config = dict(
    head_dim=64,
    vocab_size=8192,
    hidden_act='swiglu',
    norm_eps=1e-05,
    positions='rope',
    qk_norm=False,
    tie_word_embeddings=False,
    parallel_block=False,
    init_std_qkv=0.033,
    optimizer='adam_variant',
    max_grad_norm=2.0,
    decay_fraction=1.0,
    doc_mask=True,
)
MLP neurons of a small language model. Each row is named by its layer, matrix (gate and up: input weights; down: output weights) and neuron, and shows model dimensions 0-127. Each number is 128 + 32 x the weight over its row's rms, rounded and kept within 0 to 255. Numbers have three digits each. A neuron's up and down rows have the sign that makes its largest values positive.
After each neuron's rows, "fires before" lists the tokens most often just after its 100 highest values on Wikipedia text that the model never trained on; "fires after" lists the tokens most often just before its 100 highest values on Wikipedia text that the model never trained on.

L7.gate219:100160101152157098112138142153166144118147125161149109065130133134145163075122115103153097093053106109106210131114103141093125100084118125126125093131133159170140081160155171154221092072118136158141138189094171160098130090075145115123093153129115152127069121149107094136146118111178175153071150082158160165062079065125115111112145101120148109128103063078130109111105107119106099102102
L7.up219:122201108132119106133167152146125121128105158160166165048113118138127187117176108112166139123107090113086106114104099105101104119130057083112159133134124139092152097103150164143110107110096084152117122174092157082208164032107117084080102127084112155177045121172122129118069130128157095153125129089160191136123085096130109121159097092167135162167107165118145111129175126091128097121139
L7.down219:130169118134137129109134137123145204182137168152133147113110125076150148088141182120110134162094092146130088071116125067129143105196067091090182139108078141068167130090123113070051073143149076139150120129167148094199136133143129122107086143162122162177119094159120107133105131150166095093127133101119125144151072144163155156156074093132127157189150145105142154149111120109138173115140
fires before: "2", "0", " "
fires after: "2", "\n", "1", " "

L4.gate40:153168096092097064095106133119152175118083089097142149144113078115130166108133060110130114173110160166157148131120072142131120178099103116105178150082085156096095077155130114122096068099081060156162116151209116151091103125062137090119147155169134152166083134152128126091094110122120117167176087155089146105123045130131078129100131111160125187165121123126121145129168108166155125170133
L4.up40:128103134111080151197116181122184141117103157172158131117153083088178151114167116130121166135144138143170146132118141088126097173106081080111228168097088134110055076132112101168090152088164120132126083084163170161130118065068096119071168135159147118166133131151138121138097141102055145103151150120176168096109083067116149172085134172175055124087122126132109077158122085122112096135132
L4.down40:107114197167132098156150080126141091139100110090098112124107153117141111141150103138118109116092133163138097166128083071093092171170043152171164077094124159127141120174137137103120168190139124156116122087134119111133131168147177106140074090105131074083163150062085110188195182113120127118150101113080088055137121115118128175107098123186105142105116149145165067157092132124148156155134
fires before: "8", "9", "4", "7", "6", "5"
fires after: "1", " (", " "

L6.gate53:097176141099106177123121090158168099164112090167171209132059136121140154102078130185124127086146084119120121125167169132190141062140080146131152139150083072156198122148117116081098104095188115127133117111129111100145114127134083194109128165158072191108126142089147161145108140136117175194108180096132186102098142160085162146129080161120145103114149097141131144122103116106020130117141
L6.up53:133134137140081102103120132160157072168139112141220215187106117086124185115153168160122138146136053123133094125138179101146164106118109170127133124112062103105175164145131083108088156160170145127127119093126139103128138110147097170119139128137095119102130166098134154140097143160090112158138187106139146120151116176049133149126107200126150090113127097159144104137103105062069116101125
L6.down53:131087161126088116098096130127129144125151153117104100166127104208125141131125117146053132171159159185141136156121130141167142206106205071141112078080099160056110089153100142108107181102056110146108067109137151123076142123144155099164203100149141063172079137156145121124120105104080125122162101155141100142153145123122124115157191115092114172116125127166074145074158116137191099121141
fires before: "0", "1", "2"
fires after: "9", " ", "0", "2", "1"

L5.gate86:098107206156130154143089144138158139118134135108077110168088105166127197134142141200118144149165129181134131114214138109137173130141150103149059095100101160093181149084158131074081107125188119121189106112062157116158149164106083103095073159117113174156143138144126182131069110147122180167117125162102110160113095156150135131125092191077090156108148124085119142088120101155093090125121
L5.up86:163196183139137179124083110107131128118178112098138143082120167137140199067179122137163141122130095131081108137162152115125101088141141103162118056111174104126099110092114121065108205180146102125112139074080164067159099171118110112145097127141107193180146094115112173150076198089160169178135166170150110151123106147127094122152105109068073132138140172123091132125124135125158148149116
L5.down86:125143104139151158139122170133111106113132148160100158122140110139122181160143138163124137162124093189108119145135117110101083153214174130139131128052191151123155136074119149140103099161125104145067141098112162085159129142189120120074066166150123087121116156171155112142147106141115107172191135128146133152116072124133105106119085128130092160111194154211167170122169151089151138209100
fires before: " |", ".", " \"", ":"
fires after: "1", "0", "\n", " ", "5", "2"

L6.gate364:111134153078090166136142105169177094097151191078153136161111200168115156063099112144138118114109091152165156100072075086200114127132143087159141134090066117157173096110079095139091200058117229105144149168117144125098110149126126122088177135135175151106126172086159138123110126126183173160119096134087194138099065128177109169135133117147139109122107172093125142111168175111160096136118
L6.up364:109120098077127153110111176115062142100156162144171150074109096117159192126170173069110075125076046144165162061132138123116179180181088144139108093135114132090183091096104148127148121168151159122153122148132153202131137122149151139065163125201107154136117128113132157126133159104084130161147070127090187101134074108124115111134113145153108084120158155163085192132069093119104054155129
L6.down364:153201084117163152116136127103080190088157105141137112124121084166108139166204116071112116157102094113173182150127137106142160142095082124122101138131129148105142119101160139134158131208146120111168072085152150165090131131161184107103146065121109117162113149133147128097162165123075136102200115100177149078137109121127112105113132113137084112136167118128105149119148076119114091190181
fires before: "0", "9"
fires after: " ", "–", "-", "\n"

L6.gate241:118137162114110139143103121073161111082144136159146203165141124136124146154116169127112135106143154166096184106182201150170153172159124141150099145141092122130164200176153166203143124133159062155138176140141111086146167149130072130116122161110140137184123123177131148129105136209138116146102172090116180102067127092101120073219093124125192127152077093090169164115117148124129151141123
L6.up241:113165175117067118123117104134143100096210120101070148088128110139131139178110161131125132077122145186065154145117184164111172152104134097115158107174124093150197147235173123146166112130172114151092108129120136139056168119147109136156050150133150139122144158121112131094225159103065137150096112091109117113088079100090115184165143100159150122164110084100121176075092165103103108074122
L6.down241:112127125137101145123113011033114183111129128133114145159119084173128144139158125140122144148118144120166096091109099154121165137106139120156139143145073084114113107112184128154131173252170133185180184058127111119132182118128120095124154154117114159167148152165157129129134115143100179138145135111166172127142133104126102145168136161174113137123155124100119149132145107045132135182173
fires before: " ", " |", " a", " the", " DF"
fires after: "0", "1", "2", ")", "+", "3"

L4.gate369:138100152145189165147104074069182123086156144117169122167126192140128173141095139080082105152146079059125146104113194191087121110138124095137065098070123108135125157099128146123134157160081141184200165121080152106204150164143164168135159082134122118144170088078109128174123144094224165138133181092163137125143148114114132154115047103087109132108138134145097119115181132121095127105136
L4.up369:159109119098164144111087169215122189185121106160119149160155127095093121083108122131121192075178096118195076146070139103140152133114154181075152124118146194093076072178052110205111118091119157139139076120140163151132097115153116139116143138101122080087088155176163098140093118163118121164136098159115054174103114083139162128168129166121152123120106120146147104175106071114087094143115
L4.down369:154100102116074146147072189156148141132184122140133085139102152179063116114120137111112128112161144134072134167105177121181137128142077150107158136094088086123131107063121123124154108114131065120130070134088171090141169154130134132190172127178175175132139105113113098107087145166158070110104129098101059164123178115159160152120078159106172150134127109079070048182118066148125115114123
fires before: ",", ".", " of", " to", " with"
fires after: "0", "4", "6", "–", "5"

L6.gate216:077156169117105186158103122129148140105131177141142085128130206161150144109157158130131124078172166147184129104154145114165109122160142137149120173108112138095145114166033102087156129052100119111199096088109183153122107070145150131143105098162144128112111165139141103126140156137150170224104144155156148140071076142172154118153115163113161095140136123127104117134169192164131189140070
L6.up216:109129126105147157095106112144110135089126141144187118153190154143160195105207168088134126118154094124219117140104087127096145139159128125091093183108147140086100137155095103127178133104065141097119095061070193151113147115164178207106099137160121124103073123108142144116175150119154162176119107163129148080077109132133146149114094167126117118099122148129154083159140103184163063172086
L6.down216:172088068140162125097152136131143158062084168136144142067143140124147132088133160131145113107147124114212170155099071126106144188101164090105106133144126149099121206150114148135155138124113200117097082133119144109133126153138138133132189119130136031110055080116153154163179144107112097072129085129173123060103090146115076132141142138108149090132093098171125109115135120113129055143177
fires before: "9", "6", "0"
fires after: " "

L4.gate386:114138114103109180127126130135114083180148162021100199116117149124091166150108135093200092149152155118103096097121160133122144110083134105114132081116133111151137114109103078142134101107145136130126040113126124055121157129134161097164123169165118101100149115143151166097169074163099133091134064162101066174141138134126155154116111069062109128095128130147099141208076107121088045125143
L4.up386:139135129120193093084161137116100109177081142114131111110133138062150187094164140061143114118170113147142160164101119117116169111113182095134131098107089158138152147170163097153119117110035175127130083144137129122151139135079129139125118096197123116045152106122168083096108171139137069089151125108083160141116147084113160169120065111140135157131102132117139111135131063160080063167166
L4.down386:150120155150075151160131115132148187065122137192118082158169142237136118139129148206094122147089109143161130175154061117123108102166061138144133098132172149148099120162082146111184153142163113115186156082095106126135072124167128118106098127142104125134082114137062073141193168078164161147150146131116144105180127150141113141149173141119107133125141108109188140151128171148185179121130
fires before: "0", "9", "6", "5", "."
fires after: "–", " "

L7.gate292:083090130115131205176116127219092155142157120141117174139128153132097124072157174127118157118115116087132090125137137124163162133129033108207072081123139096123191155131129127110172093131125159122164147102106148178091084117122154131155145102137161127065117162076098150110080204114189172167190127101133143100107131159167126081111146174126138098113157124094121149125198141183096166146112
L7.up292:119106107047158089117103146135093124176174125081143116158110135097119097114150089153169154099142082126167154171073097113149155141109160131076175131068103148051167129227104101185178120083079175129121097127187129141096103123121117153074095129106098142094088119139106139100158124142054120154123094145160154095124113168205120137053110158102167146156159096154112112165125124157085085131097
L7.down292:116137085119137061143117119089128123120130142079144092120100144176114106142077100147157109182138156105122155206100146130095141093080181135057139151106061073095173149189137123121155128130127174060075094180219194120163135169131170163048150136117068145146061134047120167148156133154114148134111091118136132088128134148133081114157139162148121095132122136157114072115146106141133059083135
fires before: "9", " to"
fires after: " ", "–"

L8.gate391:145214071138148098157113155156154148135104122125066123174129097140111136126159067097110123102133049159136099095120142111145101160110082166177134096090102081137071091116108154168110107122108102105171092082117134206098126112113111143084102100111146110096116217150097096135100160121146101145100126141106146147149087131245139112091094090108151137155123137124135081122163145145120144115068
L8.up391:105122116125077101111149176142179133095106118089141126172202122081111135091160128115152152171123221101154104102109092137071123149121114096091127058138124157104134115092162129079101113132079049127153187203168167132114087147146153139145123120077161157118106091196113160112126116124153153137116159113167197150084116128157086141115177141180122153123094113106129114121105160137176136104166
L8.down391:120148149088142154151148142055142181054133115150097158086168132133210113170170105128137179135102183106095095108147148109112083107107098160154159143083161160119122119051132209165171166111133156122135129130106200105171150124195071104137136175099130108121141088105153166141129088126108066143135087077154135168138153113071157137130185100124116158102104149096128114110101159085125112076137
fires before: "8", "9", "7"
fires after: " ", "–", " ("

L6.gate43:110137138167143162101150153175104155200156151127175190149124126135151135085140105139105130090121126118142148089156132120101165166144093123123152136086154148126178127123098158146088142076092112164125132113151167147179152140072136081076143113045115086113157119153152149083184154133175142153128130179125074076169103122171145143180088108101149124112152089025123130087184120198138104184113
L6.up43:118167123159083109115159150197109131127156110090110120189107114155159131134215133078131116069140129195126121116099108130088084168091087145108245136091165135122124098142116080110129065107117073099146192116199125168134108158105159140108129155104150136078074126135093158133140137183115112128095126086141112071184152172154135160075080133128124108142124109125135104134063094138139137179122
L6.down43:126171122070127168181112155113127080088095094144135159128101143077135104068129112107105082117106121166129148157070062112131100108097144097168128109167088104156142092108124153182111146176181126122090159114093127109131091157145114150118117102102099065114111149155163103122088155091133094156103117035151087151177170139132112110179084073166141129122023096129104141157111150089151102201119
fires before: "9", "0", "8", " "
fires after: " ", "\n", " of"

L7.gate266:096146120121111143195147105150174107163128065152080073085101113115129127095096125150117084127145127145182147084188144132152158134120118150119184141180155110190148137112157105107130116087114147166099117146130134126117147106110180111220128133165199164112180180146107052179132130193108189131134180136173075085098118133136170136166059124140113063143109074164085122097156094164152148096078
L7.up266:109162147117087124156130147152179096149159052172072153078147124098117105106162181109126173156173102151147126112148132116133184138105172137157082105116143125144179100103180101158126117147053142196116152123075088085178129095113126126117116103117149128134156153183140065177137119195106098168162181084178146102126111086132125174078137141150157132091133119157124072082135135119118148091110
L7.down266:103095108115164124115190141159145166191151115113107131134136127103180093205154129131145161136060073168151126165110153117140142104122094144126096110166146130125119147143158097155126179161039135149114143127092135073194089159114155133084109175113122133169082136175118155134067132165101107150191143050130153106166163106137061165141141116100122160160100102103143132098119090153089091149116
fires before: "|", " been", " a", "|---|", " the"
fires after: " |", "---|---|---|---|", "|---|---|---|", " It", ",", "s"

L5.gate421:084158120114107147139099109145127185154131130089106127200100094157082136132142202172136089177119181179132130051123155136135074185112104141114124153159141153144161123157149116125137137076176102145139172102120142156106110152068134176147113130097073149147139135133152156148115103165140132107111109149093095158090156088137129090093131173143098161189128138096123079105086127155123159064128
L5.up421:115098124133128093107144147159128145126165130127133092174159071112079114059193147055157094102109162184063151054115151155110030132062162122096104086110122106144127048140104088120151086137088054136156116156142133147133067100063135164136137128155128144131077068148125135090119151102121164149125174115115096095113129082172116142104098084118111097133169090105137074137144102119172143092095
L5.down421:157103137119161058120163111180129170120125111198182123133152112126089154120101104137067150101155091138115159135120101128104074119145146120108165082102120144114153051118114102154149122091081100123121155108083111146183132111107062128120115128137143118177116149130124061109098132139120051166174192136104100093116071119177155108134093068184108125176158125096172069192167116206156136137109
fires before: "1", "0", "2", "8"
fires after: "2", "1", " ", ","

L4.gate340:091108090115138118089071105150113164080129113140079128138105092111124165158169180131091189086127075143122151164149077107127066100136133119181148129109063087094062114137167081181124126140124133096120145132138104190042073108085119162140107141138173175152126102087125071155112154160120174098102142111093098121151100122149144114107167094152099114151104094156134137144139131083112102090148
L4.up340:091141137147079078100140109136109145149137103108101133135125059115177138185172177032137154112128206163154137189142145128088107119090125122140146096160155115126137137184098091118054167122139137140099142094167137171086135126108080167168118096122055112126103169191180165098113070149081134127085091134099175155136114150143121117102122088134124150112077122133201125123123108099099117118095
L4.down340:150104139169126117157160096128136118172157182110132113075150132134109126139139104171188060190133172141146143113173175078139146213077141145146099150145146158181158133138110128085131112108199126159165148079104159067168129106115168121115103113077088070126182166156182152116135090108102131128134114136145115109085147133064076139124125165103172170137145171141112101133124098142118091134116
fires before: "9", "8", "4", "6", "5", ")"
fires after: "9", "1", " ", "8", "5", " ("

L4.gate137:089142143103150114095138159114138118158141098114076123172157117164150143131118127130080202159148158147152082147137083108104177127076152193139124129060070099153175126153139103139164122124106094154169130169121171138151147139154114085134094058111106166149146184144120112147085172129115121167086089127145134099161084143142110121157100162128099175124160095121158041115111136153099126143135
L4.up137:135173199119205157087118155104146082125140135180119173123167111117133115074139132118145178136160126179205084106113147159115088121125075136132116172143092140115162122157118128133080131118138144217106069167076166142130085172135115180129119090118191128161157113198136119122111186127081093126109121126158111109199142112126116104129076159077147109147140137117187116145149115153086073105165
L4.down137:155164136180078202171101124167164190175087170136100139114163173112066133126134118124119087144117126111158137130076165086151155157144140118137117126144130132082151159105080143130139129120119142111116124132183114123138109084105143106167168135189165111114116138147128166131197158154102130121134182116155094108174207169102129173137147107129106080106103151132182147152177130126125157112064
fires before: " |", ",", ":", "7"
fires after: "1", "8", "2", "9", " "

L4.gate419:074131087116152148032078133091123181131135119085180109132128074099119158141167118161074141102173163150122104089110130192147079151151076093099169084128115173054142114198133066144109145161143139124118181166093131109085110084106115110119151091101183183135115072086162112124110141130135153088120119103083110147135049067114147075117075136123105168179158076118142080134108144105112129114143
L4.up419:124190099094146130096116145131138158077142089157194166156061090107113141100139111095154111137144129168121144115078125194119120157113083107140176130147102112157152159105076158183102100093111071106157133163167145122084120110120094159165156175150123076113099066229125098130116132169090125084131160119132129147186125095131154123109084091183150139167081137171133105109170155184122202079091
L4.down419:152104148107117060115126154136102084110163113049148140137091078177124142190113182181105114159157101121136069119117080127169150179147101175113166129150114137121183088174134125111100123126103127177159110181089111161133147120173176078163081114151154120164185128096095095189113126131114119082121111061071068126102082131141154127140151164136124173131177143138106136084141134092121126115119
fires before: ",", "8", "7", "4", "6"
fires after: "1", " ", "2"

L7.gate438:066122107143119119123136145180162099188146138134085213118133112168122128148082139138116142113105136160103156133174191154156176116116138121142139123147135134121169178136139184149144121072133120181172122158142135120086139108061119116125115150141128153127084153155091153115139156151119095146076155087086158145039062127203157105174184148101168137188099060112138148128143183088141119104128
L7.up438:058108127163170135160122160076124106173078127137068179105138070108116166172145141136122160106079128148113074099154125139092194096141119115139145092198107100117155118160130118145168140087117111098135183178175102051113144076117202157109108147112156159103125124143106122109125191113103081124114145115103142075125114071189097112104119167127132136165146126076130194127123139130125119155147
L7.down438:148099053134163143106134137062139178097097097065150121126118076105113142122120097154094191132159075140135016073128132126128140131086128127144126137122136146099187127142177139198137124196127137097115170107132139150163136095131177173099165184191129184153137112131079112131123136052097160071132089097151146114129176115139112163134194129139117131157131105117115153091105122143072150166154
fires before: "0", "2", "H", "1"
fires after: "2", " Al", "os", " |", " Jean"

L3.gate274:171083102144132134133143114119155212182135096144177149143073112118123163152146128117114113106146072135108118089154090137159152170136132101118116065126151162116125095127196183160116161087126107185218097086148108157154118091107088097107120184153172081145124095119120105170117122154151116127136107146106143085102045098162147116133093096109150142178113060076109152143120130127151152149120
L3.up274:159135148151142157074178164129133141149129097179156143137140132134164163169132086125149122098161155146129162140193075132095087145127115105086127127076122138121112118139120085150143077096112142207153061127128124125132092176127153135120133125155097084098155152146206123131117107116140084064154069149094049162118100175116082093083052154131115125100175113091192163163135129133088107113129
L3.down274:168168181140113164085190117123091103138092136125142133146126085142177085138079123082146151086123162140112144198172134100073092089160095187121143111121146152146141144115096080157102086168110091121110114133145094110149132174171206181098115114159070136112185156133188079158183132122164097116125099131101122184179160167107123108100080124137159158084178121093130101137131145152129105138109
fires before: "0", "1", " of", "2", "8"
fires after: " ", "2", " the"

L5.gate391:116204163156157128148135151160142121101128097098120093128198139093111119089167180131109107095102153146164079133090127108174062136125145139122095098096108136140087104113103115182177141140141161165170182109110180184086089091173180143144093065109081126152134167096109165120101126156103187102102146161117085173139117125134165070167097112090150105144092144137121078131115125143117197096127
L5.up391:136158113123174170058118130168096155093097141143145089145157165095104160138171163142119096143129178116120129115080135170139158093150113141123116150135106124150152070161091160183187086126134119154129155153073170154111096113169115154123134135122166057139108123181102139106114131124114154143160122147088049168114137146137173115062049129055081126087088106097108091134118116084101205105149
L5.down391:142098125114119087088093118176079205161079121140138117146154134087066158183119123195107097128120114133095073126126136191136148121094167132108072154157165156141120049119128127172133150147136102115097133164063120144155152123120115105121128167103225097144106097157126130108107162121126140140181107117072102141088081136148100147127092134129059162099099102142147113154060099173100181139116
fires before: ",", "9", ".", "8", "1", "0"
fires after: " ", "1", "4", "2", "3"

L9.gate305:162146062070139130130103108189187150118179156073124130088116144158130104024087162200090152189105118132099113086190113122167091145055148097133127129108113088176087136120176140095117194141150125148173164105093157177139153093135092153179143112125150096135190124064112101165101126126139100093088106180135116110079166157182210134154123100103104197119094147110125092128140148117132135106129
L9.up305:171119107128124107125112086206102102108133139095132193126137144120116117048080178152137143087079092137088081134191088129177089120079120109137169134059152131153074136135146119107131085147101101122138148146033132122162175139137074141202123136192158101130153104110148143117101154135183112132132092196144139194128147112180117098126075098089087183121136121102152171160170109132180124111087
L9.down305:127111114156097116207124143107079102127104113128140166146180128141131167192093128127189146179122114100159108136090105102134153124134150123155199176126109190149090167154092104151060063124153119080192051109091171099088139170180134131121142120091141121172092149193113162124143153093151158102113146169126115183152138102130136089131142163154169111108166099085150162165098033098110083127156
fires before: "0", "7", "1", "2", "4", "6"
fires after: "8", "7", "9", "6", "3"

L7.gate358:101085142092129161061143150166116137145107207137078157157081103145139155125100090119109205144144107203159074134128071120190152164124173074098132088148080201134130117144118078162163145092156106128107090148172105133138169094123101144188147126117137127074106087191140080150110150129194131138126143073088139105128145126139107108146094143150112104201117088171131149141080069131127118159146
L7.up358:169140145129123144107164072125106122110122090160161124124157096118123122113178085083154111096131161087059143129111127108044112116100130169125136145084147135114162151176075180110129122184092099161153147103133146088178125130105091146174157119181141098156109106139117174152092134073144055135163035214126069076155157145103085090124073159132091145099135142186129178150060075130111121096084
L7.down358:194166160119086108155097145157163111146158160216137108109185098165149128139162162129139089114138129082199208128130168110111131105189138116123109114131177132170148179129157097110127100092097115170118149082080108155097127162109109142073103088090135172167161155053176114085131094197075143115102118149155109180115087166100209159146119103091138136093130120105145057120184156106134138110107
fires before: "1", "2", "3"
fires after: "|", "-"

L7.gate382:115193137114098143109144104138169157182139138114125168177168192156111149099148077145091118075138095186161135116147179142099130130149147135146055064069152165127081106135102123180096108066069171174148136115143106116077088111135135112102073129162128121085090147147171138169164134146185106183105122102133072181136122148124121119105109152092155131153064103127114027139138163151137106119114
L7.up382:117156128162167175123074127117127102141067200144181103095130144120132130111080054133116064130118084152175203128129105096135157185144169138144117219166127157111105128152105176158152120054129189126073127077073065101135148138103132106117133098132150086142132135105154078120175074126110083147145148147118142123097111096070057106178120182103189107137141110149110116150133128119121095134061
L7.down382:174105172139159148113106141117124112129090137157173064075155179118134081125117140130148099109115110139202177134146118067093133185124152106103101162200178134167153145167120170091141144122116066140067121136077120101158111175135089084142123152113047070112076123106196129090143136133134155102165154115152121152124107086132077089191081121076139122174118139127102110180135132157119071154069
fires before: "0", "9", "6", "1", "4", "2"
fires after: " ", "–", "-"

L7.gate296:112125090161098183119137140100050083118160140136144170069097145128091151172156180126153054101092176214121103124118111182092083092189127124129134139199097113109150098119117124098135132096182103154142156121113104137075089167090080133141145136092116146158113116155137137102072095161090090127089134100088166131140088071147144130122095137135108067204116099046132173151144137145116168113202
L7.up296:097131125101141145121142128118119137172110150146097147113089177123175124136166088086151136180139123132119139073100136138117107159108102089136179123080077159142113074100155149078130093161134094165157094121158161133152142162108182142174085180163152105168075084158106191104100137108119082100156134110077119127128128135162173133123130119088194166119136131068121044117168121134108103082122
L7.down296:110088124132135115169175146154024081103177100134145118117144135114136152121082135112110098160085131133137112108075125131132159121113127116193165142185079159177177120143122131065136115113094097145178079113163140154128082132117050155155141157100101154125117178142112099144035097176149111115149124146108138128170129054128078118115141159104161068136114110070116168091158145120101112168147
fires before: "6", "7", "8", "9", "1", "0"
fires after: "1", "2"

L6.gate117:152182127107155139177135121101174124134156169086078190044148165128092120095155121112048110116100183165080123133125128127145110164116117069117108061130111124179174161121176116088190120162183110120154088148151093112128055129108138113133082198176153144096093132145112099166164188188095087111102149122089106153130169123100127117185173105123178106128145104143093159134174133126114049106142
L6.up117:102147098117148164164121141163095134120109148124131062152088093125108214141158129097145148120152152126144120108121054094073183131148133125124180163133097172200166118122136114152128052120092131102125149148105063127123122095110174135133130034157135109148125135101150121164186144107144125148182143097143180159152100151088115158087117141174127111082152081128137104135123146109203064110058
L6.down117:120048112153067130072106164155123103172114079175135078188104130135107123103124163126173095151141110100131182151105119069095143136159133127120142151105099165167151125125118196135081117090101107048182151125154103100099147116136136129107168115123132089219133137140106114081141136097193151101178140133176172207138090152114113165109128119112105111107141139115128138096123166150171187195120
fires before: "2", "5", "3", "1", "6"
fires after: " ", "2", "7", "3", " (", "6"

L6.gate147:132127075193076108128146102159124170117111110131168160176144127101143132081181165158132158140091089200173087103126112095175079150118106122129131127102086101098090063092120109174110099083080142150167137138037127170113129111134149099106104127125152113121116131112136102148146116076126034110143085125077201156136147168217165106103117158114155136135070104081152100163197152142171132157120
L6.up147:207121171130137074143143068160176125141110114103137119115211121123069157082105143127065109146143179128123141131131129188146118039120092139118116120103083106123090116160124129156204122114080202125117159122076152158110091106126093126172150127171153157173102081113114087125081105159163117067140182142152121133110087144084114150156122184103191122120154069133130113109129091098103153179135
L6.down147:169075103123116130111154078072061159120117118141173092089094139127087097147151189067128130162105133120144074083126129124108155114144142118087179171148081119109129099099175125141141114064110155165128137141133140130093139174136130127113167144083143134143103135110139076053058123101168099130108142104177123128159089083164144146104119125125121185174107171047186170078156106169093101173117
fires before: "8", "7", "6", "9", "5", "4"
fires after: "1"

L6.gate134:165090098100137104160115108133140169164137085185143124150125147111093133148123112119123169098101137138136119075105165134113132156128090105167145116112140223137129142157149149160057109063166089153154100146120168142117140128117096167130129179094190161180147140123140175090056187146081179125061100137206139161127142113130156169123152175117121204162113125097171133135141150164122168041118
L6.up134:164087119065121183179149096188115148105075145178103185137121129127123163132111158134125166152126125096045097084125120115164136119128087028148128124088111143061175131145172171164112092128144139129167092133140103176110148170080137160117118079127147169169101137148139133091082169111125106118098115167184124078244146133139099098130146216144135176166169117095132159140123112082144154143121
L6.down134:144087164122114189149065074146130121116113158147117175144123113147156091111093110105131180094217107146036088111099144095106107117169061124115133155097062164080125154200147126135150122151108129133093159096140133176140120126117117095138181103122060150178057101171092128160113139098148121150131157131135108101152136115168163094147141184118150114072163167115124165163148102151162121168124
fires before: "1", "2", "0"
fires after: "2", "9"

L6.gate123:112111077165120192206117137140156132151125128181158182101180132127154152145134093124145136090112131180095163080125170122107147138126122124134120136132151106160172122144160132148124089106104104178178128138154122086131177137116118146123162184152061168146075150109169153061028113096168122101091114091109162159083143088132078072126080174167165121097125107118172152155173093128097133115116
L6.up123:103139074119138127177106153143134134108114153133116179097125167157150160166135167078133158107067099110108136005079190143156113114109113138081127143136149066222179129106112174140056124116107125145165106109176089139121151124117128163115098156199091168154062158063112132088104136103134176126071103146146191137143166086173152150138082168155115145152128125087141129107178094108066121069111
L6.down123:138140149172103128134172090144114143133172165158140205118149122071153139145123135109129166108180101186144075088132119120164116133103094076116111188135052114092146141146156121109134154132163080157129085127167145172104133107095189143118117141134102116163069120194127127084083118137124193131154145149145142141073130105135118128130027113163165114211169143098172134125140091066102168135156
fires before: "0", "2", "1", "\n"
fires after: "2", "3", "5", "4", "1"

L7.gate81:127190139123128165144174095204155136181122116098157187171164153141128126119133136123104155140102117172133135152124101131139148104125105120110108042170120147217137090120150076115186073173110141110140170116104138162136072142129123133157114139142136073122121124063140098133065156156150115162102092110150193179105124184131126104106191128098161115166121151091125035149123088095158081146115
L7.up81:100152159117052152099129128149096094132093109116139155126138088167125149141209124108072180090155107132158128132198148122225183172134170101078124107090099088154160125120135094211182090136142138129124119150189145084072103090128087125077130126179144180084097092188145104124125124138133157148152143125138125159166160102141138097123119136125105094134152133190110159137100134113135166104155
L7.down81:131106083111142122153129138161135171168080128138131098142156027187072171098150137137165092102129100157110134131189114127108170085114132190096110060080131147083184114075114148119108149115117098109090101182127109118135156085078118118144168070187142044126162094117074097193135115135149152160154136149147132120167085140129115116144105116153110169096130142180159194111100193110131138115160
fires before: "8", "9", "7", " ", "0"
fires after: "\n", " ", "1", "9"